Part of a small language model's weights.
Size: width 512, 8 heads of 64, MLP 2048 tanh GELU.
Architecture: LayerNorm before each block, learned positions, untied embeddings.
Training: a variant of Adam for these matrices, 739M tokens.
MLP neurons of a small language model. Each row is named by its layer, matrix (down: output weights) and neuron, and shows model dimensions 224-415. Each number is 128 + 24 x the weight over its row's rms, rounded and kept within 0 to 255. Numbers have three digits each.
Before each neuron's rows, "fires before" lists the tokens most often just after its 100 highest values on Wikipedia text that the model never trained on.

fires before: "| ", "votes ", "201"
L7.down1879:133131128151135141075147112168121095136125116105080125133138100165084122129154116141140196145184156137152147152126131131099124127151126119129139106145141118063100115122105132125097089126111113120134133111167137150137106121116104140102090109120171157146141118152098140151127137106143113084121133125140127137093134109115137148127143142101118134092183129132133176127138128126145108151102114119143164138113147125097152091134109160087104150131119165071093111131129115080103120108085129154137126090158145158111144137136128143113121073185120138138169102130156196127110105165113143128

fires before: "| ", ".", "November ", ". ", ",", "August "
L7.down703:145116119123134114148112107111127143127161133159127120123160113135111134131154107102167166112092114171141117146125138166161134131169167136095111140138080135144116134093177119153126124100126138139153152142161102146158128107113135137089139149127124137159128119139127100129157128145097109124109109125123119118123157160113166091180129105101144145153135116116119117089145155107140104102131106123108130150098126122096134141117129137097139135092146106126101139127117145178164108151117131110143124077144070127124139117125184125075116109150104126161129148069147116080138131108119110154

fires before: "| ", "|", "season", " ", "% "
L7.down449:104126096128174124101102152145137120119080166121134132153101122155141160111124171146103093110146119152140139177144133135171187125154110116083115120105132116152138171107133132125112152116176129107112125122115108100121140115115111112078124135131138132141071114122131154115174125122130148103104083123118131056123156116085131140098121139116159149099159152098114133134133086128161117095108138131138129123143159120137111136113141202135080126117183146110143146107145135119167130131130182204156168085144115089161107121138087113129140170124104130138127119104109108132144117082135116135

fires before: "\n\n", "\n"
L7.down1622:126119157127175112114114115145143145137205121117140080133158130160160129126114185082116136099112105154124096115093154117138141142151125115122086172119107093126154148096120102108130160110121119142114118125108116097151127116140117107109133135157124133156127117117139148070121128116106121120141073146163165146154096168105091149132128117137141099139110129123151128150121124133136166130182129102105161151080142125090159129084112154158093101119138101146121180093116140163210143175166101134132151102136136100146087107120151132123113113093127161088108114133111118142138116140163109163

fires before: "| "
L14.down129:137133142176107154129105134102116139100154133172125123108121126146088124125120147132159137158113104119117130149132109128096116142108089152140098126164132115086129120093040108127151132148133106116119137149134111096145188095111117130121068125132101156146140177124170128111122136149131111116080108165130100117108107138103149113096155136144160111128123061144127126132142149087146090167129170127119145155135131128150134136126126230120119142098119107125126150130151117134100102145107118151126110106125177107118073122130165153125148056108123116119124118127132128116153114144136135130

fires before: "–", "|", "\n", "1 ", ".", "| "
L7.down1668:115109146137118151106169131114160163108129145125115114157123127140132116115133134166140101126144106135120179117096098132148151104113119157147126129157117116132094120144047144160168110144132153175126076148101085126156163114155137110154139147125130136093130176153139130105127091104107116112132069150135120135128122139168109141159144144129147133145133089103067133103104163103135124155124141167157141139065128136096138124122123134108146153116114125128123132091110161174143129122128165168163147102165045113124148164101143149155158129176144076157136097125144132112134118121148121097

fires before: "| ", "|", "("
L7.down679:139099148102166115197132101103155089138088131120121123123096130122151130156159138075126186089133199108106142110071115110119140150130145111112080135115112123088160149105150131113140126113169153169110133100121119136136090165100098115110162140130099113113123118120138110108098105151132142126175154102137117120066134145064146108094088116138102060111107180116124130115150139090134107116143144116112101155122162106073103146098106108117112160144140117145150130197134139134127102126123146129113131124142100106165157141141125136103098099139160063163174163144113168106142123100141173122

fires before: "| ", "- "
L7.down1285:132158171168156138092122101177113120135124137146109142134156093183106149138148122163135201162143125132118096137136120133114134118189130118151122085129144097070134090124139154105102080115115126092125144105168114118149117134093103129063093144135185127152137125130109134148099146098155111117105162112146139101098114127081128146112179125122116099121178123115131177127137103129126105102089147126167118136144120106078146079105121159111106099145100157081093091114139118093100153130082174160119152130164117145139125152126135148074109088151094136168153115121112161111113114160093105127

fires before: "3 ", "3", "4", "6 ", "2", "4 "
L14.down1354:147139112117090138110150139126110169088131147198142180126134092136161129134068116145129131166136150138141114131123164109105143103135171154118128131080155101153117082113133100140108106141124132113119067097150127145100135140140106148106156105121127151124117124124122122172143148156180133121144116167167125162140103140124085173159097111110193129138152140144117138125049087098145132157146153107100133114131127161169145135115138164129140130152137159111179120116179117098098088136133124100159132135090149135136153128184084119101102133142124148148141121149127124136103126127139115095

fires before: "\n", "\n\n", " ", "8 ", "7 ", "Final "
L7.down271:114062104145126115141118084120147134116134128106142110152195150136191161122098112099091116127130130100115143131124073126166144116087127124132112112128092147117112099096097136129154106126139109141106134126126161097133151122118121141110124164138104136171118084127108125140139103160135164148086133107078159111119139157130122112154134137143138109116151126121190104130098148140107090107185137116160084130139134105117135156143129155114125174123111143130140165135101124122159135133126100123144106151148163142161066106140161121120176112146119122136107129130138091117077121112147126113

fires before: "|", "| "
L14.down42:145126146152110136129095144088152094116126144167140123090126109123081128129106138126146109146101110119108143137144106170096141120094148177166093137162148137111107131117111118127120149148116102113116156174161088074132170125100121120156116106143111147150112165131168131109116127141109114132092091173125092103128125136095157084081153144159150091141107081130142151144110160109149138167118164123129156144154133134156152171147099246115119150144122110115109137119176117139107104138098167161098122119123168121140084144122151182127156101118103134101105136147113112087133122140165145094

fires before: "\n\n", "- "
L7.down609:128140139150166130149131089152147133163120168132111106114142143180164138093120127149119126148135124114130110132114129120133126128158113121118111080179139069130115091138173134110110084121144136124116095097149122119127110125091116092091147105114132128208093119125106114116109119089178122120123105106140121126118137125145106136163169140114144111127171138092164149118116095126137125098117131158109097173124117110100141098124171180150107113132118148106108128138129121139187155123165156135172130125124098158121129124134150122107138141165097121145142123092164147125097153148118113161

fires before: "| ", "|", "±% "
L14.down1614:133105096156134121151135172138129097119135112088100133154125136094083087146137137122100090159124121137125124168127127125120150131126146132117128153153194101108104162140120101136110129102162136105106132098142155154150115095088136130105136115141122105107100141138157124153116156110107115130091138125136185148109089168094149127114142132116129094140148116143129143110122126112164114080171115107133159123146151099118112101141075185097117170150170135140130134078134148119179115109103125150109137040125101154109141137144148120085139140129103106146148173095111154121079151086095126165

fires before: ", ", ". ", ".", "–", "\n\n"
L7.down680:149132093142099149104105161159148139139152130129129136122116087082130099141133140141150163115168124095148146098098096087092129105132178113096109139113142138163132151150139125139120109130118112152161155123144139167164127137106112166138150156120165146161146129131136084145079086127189060159077117112120110107109134099136129158148127110069134122153160128163131132106149146102151137101150129121118058136125124154183155154168082125152127120136142068115098117166120121118146122139112102127111137120154153159133136160111128107100114131126143152117144125130123108095152145181092172187

fires before: "\n", "|", "| ", "\n\n"
L7.down540:131110134102105115109155113112111114098135119127119110156166165158135138140131154095099150114174120126104183130099081112158169134108109114131096141165094124097073171121092103156164140135140134142114131131107198083122107125107111129132129136148104138142125144118117115110144126133143112137188088107115147170127145133124100142146143130146148123106124183150152107129126126124160135115176107105136159142101186090155137131110116148141133141104130085118138165141127138122170103142180109136137136133107139134126089128149112128123104121145158127121126158140144106119143131088158138124

fires before: "\n\n", "\n", "| "
L7.down689:120141154180112150115163114138136173156140139159129133157154140186113139127170138140116117138123098098130120137130159147139124092088098134142125105124153114163145142150164130138141132109133090150137095144134124102086120132109105108107144141139100146127119126127130124159111172100134128129129101125139143105143101151154092151090164174103133132078098117113123116129128083139133122118130124152132151154107129152112137096105142157156109106091132146116165111111125137125204147128095119114140108116137132160183144147138117115120107136130105118139150113107125133157150110128167148183

fires before: "| ", ". ", "August ", "4", "2", "7 "
L7.down861:126115115073096110123101103107145142104081115131119116114146137119096139136152146162143149166124141126108129141094175126111122097109126122117122173122115144073124144134130146138127108135150185164126138092090141155157097126139137124102156164143146136167149125142110118130120115155143112108155132118112106105086113122098131085110096079130155132109147173117110121122142109128162135124153112112147166189125149113158126108120113150111172194156159125162125150147121151134111095133123139135136124128087106121136151095140109113164116090108133098150143108123128142115163130164135136117

fires before: "| ", "(", "Sep "
L7.down1338:145156112113130115113090131095151117131149127143150110116137096123159146140151162137104142110139135113118206157119135100111164110102117133130100122137096146086144130130146134097130105179155137201116134128095149141137150125137141115124104117160152169099160097100124138116126118115131151145157083108112146161066148103151160122102119110151084128129117166152136139131145097139106087118137129131091107144142152090124159130158175152093092150135133137132137118141069155079158094127104129134171120107107168140169143135130142113118131110117132060118134092114134146134175155127121137087

fires before: "\n\n", "\n", "S", "the "
L7.down312:145122132182158087145128102133109139151138134129147132123127107105085130118104125104126134106114121141114167121142152120115095092131150135169104128115141106166098112113148145100143153159137142110091128118174158139109139125133120103108155190093094140132127120085156167143139125092148100102162119113132144172143127185124129129080139124103165121106111113114146141135099117153125126118141126136116123150133099143126154093165171149144121130142114172162101141073101115200174127131109138134166085162138115149118106127119137139128144146083100140127138055124128118123140116144107155167

fires before: "| "
L14.down1374:135142125124122122092112134149156131099125095137100140138180144134129115154145123129116134147120110110156102126130118161078181179138115126132098132126141165128034121176131115105131142151125133172103125134128136113157130157127099101120108135139096121149188174098140110102156145105148097132131145097144140159104148144144134116173115101147117095142137113164140180131148105156139155122115092191201112125136149158120132155113114190103100110144108119119086146072133136105114078124136148145152097104130129156103099098132123160133138046120153149119150148135108159131140112096135147138

fires before: ", ", ": ", ". ", "| "
L7.down1422:134120120115076175147091090112172119131123132093138131076198109172093115126126172146064134091145114119149142133117157127148118101098176099087135116078135148125124136121116168114116128123113164156120128161156155133121110131110154148087132124127119140141152099164090099131104119092175111121161069086148123093117153126140131150129140129098130115127151125138115104122150121092143115104130113111169137155147152166161118141153113124124129138112169132120142118150116129134080127110097184143166120104171148099154162131147090147123127100102102098118117141148137119141094091112143137157

fires before: "| ", ") ", "–", "– ", ", ", ")"
L7.down899:121152109137088139099118126137172141104166147130138088151148134107136131119137163145105113094156152124120170134084096107125168152122135125132135162097102128158141166166136153161118125162150123146160113136132138128127134108188117094164177136121107160139119110136161125142143114123122124136127096143127124124111108142161129120157108156144111125113106104127111105107137106101138081112139147125125129171100138108145108141144122111161085132099194117110125098125121124136099067107108127136166161112131164114131117110135124121103142101137139139137123124088153105125106125111155138098

fires before: "| ", "|"
L7.down236:168125121127106106084161118106163094075164118174128121138109127142110115145137163122134136090149103118184166173129107116123137168128120138146090168126128155109116162135102139135179152113132155154127132121129091167153159125125104081089105114171102159128137168092146136108117129119124153120106051122160157150106127126115138142102151151104161128078101137118125132140137097125100137104112126122102147104116158100115148142162125134125111152187101121125099140138152118115115148112129140156130168102124166109131099145114142135105097130116138117145110107092167109131146120070119159133

fires before: "\n\n"
L7.down944:173080176133105141125085133124115171133146123161123127173153126090124142117121113105101158094159133147144138134149073148131115129109102134156123177108109128119111153127113085149153130096144127158129077141107149071142170119120132127167109124118131123097135090145120159067133080121147098151143124113114115129133141110125123143148123180140131111109103120106153102151100100110127154133102141106085148092106125120146172131141084076127138147104166135106078145124125132108121134096153120098102121138117148124121082123138158140087142130129108124162113146113104083117092137092132149085

fires before: "| ", "|", "0 ", "1 "
L7.down1320:137158181093143140137134099081129109141098165126121102098093136104093116139096127101123134174117119137160118108147123121141125133171127112153134098160095170096120133144221143186107094164119151148133146140143073142120126128129108098139125107085113104115101146081118114148180133138164140126117146146128150108145131140150133116118111132118155148149105124175099156155154143137134100143111126151143079153096131133096132111107144074150099110117098116124156162111118165134128133126143152176093126131092122114123151107113127183117125151120140108117138144127141195078162105138149154125

fires before: "| ", "|"
L14.down260:116135115116131143127152131109153185151117113079136113107091137124150150096127130147141132096122128118143084122131156139147123130107108156117125135098116121123120088137160123133149144140153142154151118126150099135103120095135138111120086136115082098129149077114138108077116159096152119157103095102154169123101143100159117120124144124107165119112116135116130025113131125174140116125135115159115098091162116172113117095131119171165123123115130094143136138127122152130124130125131160100081146126147152148118165110084141141124127135135139139189125113110152109111121136082108121109

fires before: "2", "1", "7", "3", "5", "0"
L14.down173:145125127124164117135143125128102113170136116138119157102130120153110133136095089124088133104139133135161144136133098133127115118124140139104176133100163098090139148175141136106077112119128165130162138113160152137157078141153123170127139117115175121113113120135126163172145091107104142139148113160172138096093120156098078154131122112086111105128108134140100149160107133146123157152160119119148125110136083144176122075105121129127135157128117137137158142149117152111148118159121131071140129099115151133116134118131110153138137151143175125083154139115135115143147082142116176123

fires before: "\n", "0 ", "1", "1 ", "."
L7.down895:160127155124096167110117128124135131159130174116164091139120133119142165110119093120104126129149115126115182158129060121150120121115125166130141168163124154086102115156108093132108098149125131111103091153119128131166130131117127149158151126139092112173136106082115110121137139153156146154145110116106156126112134168136094110165132149103187142097144143137152103121085167092138119158082091080104140176114125151135189113107126111138131172112134112129128127153158136145162170121187148115153125148097130148123158124122129118152139162147145108113093110100124176088140127128156170103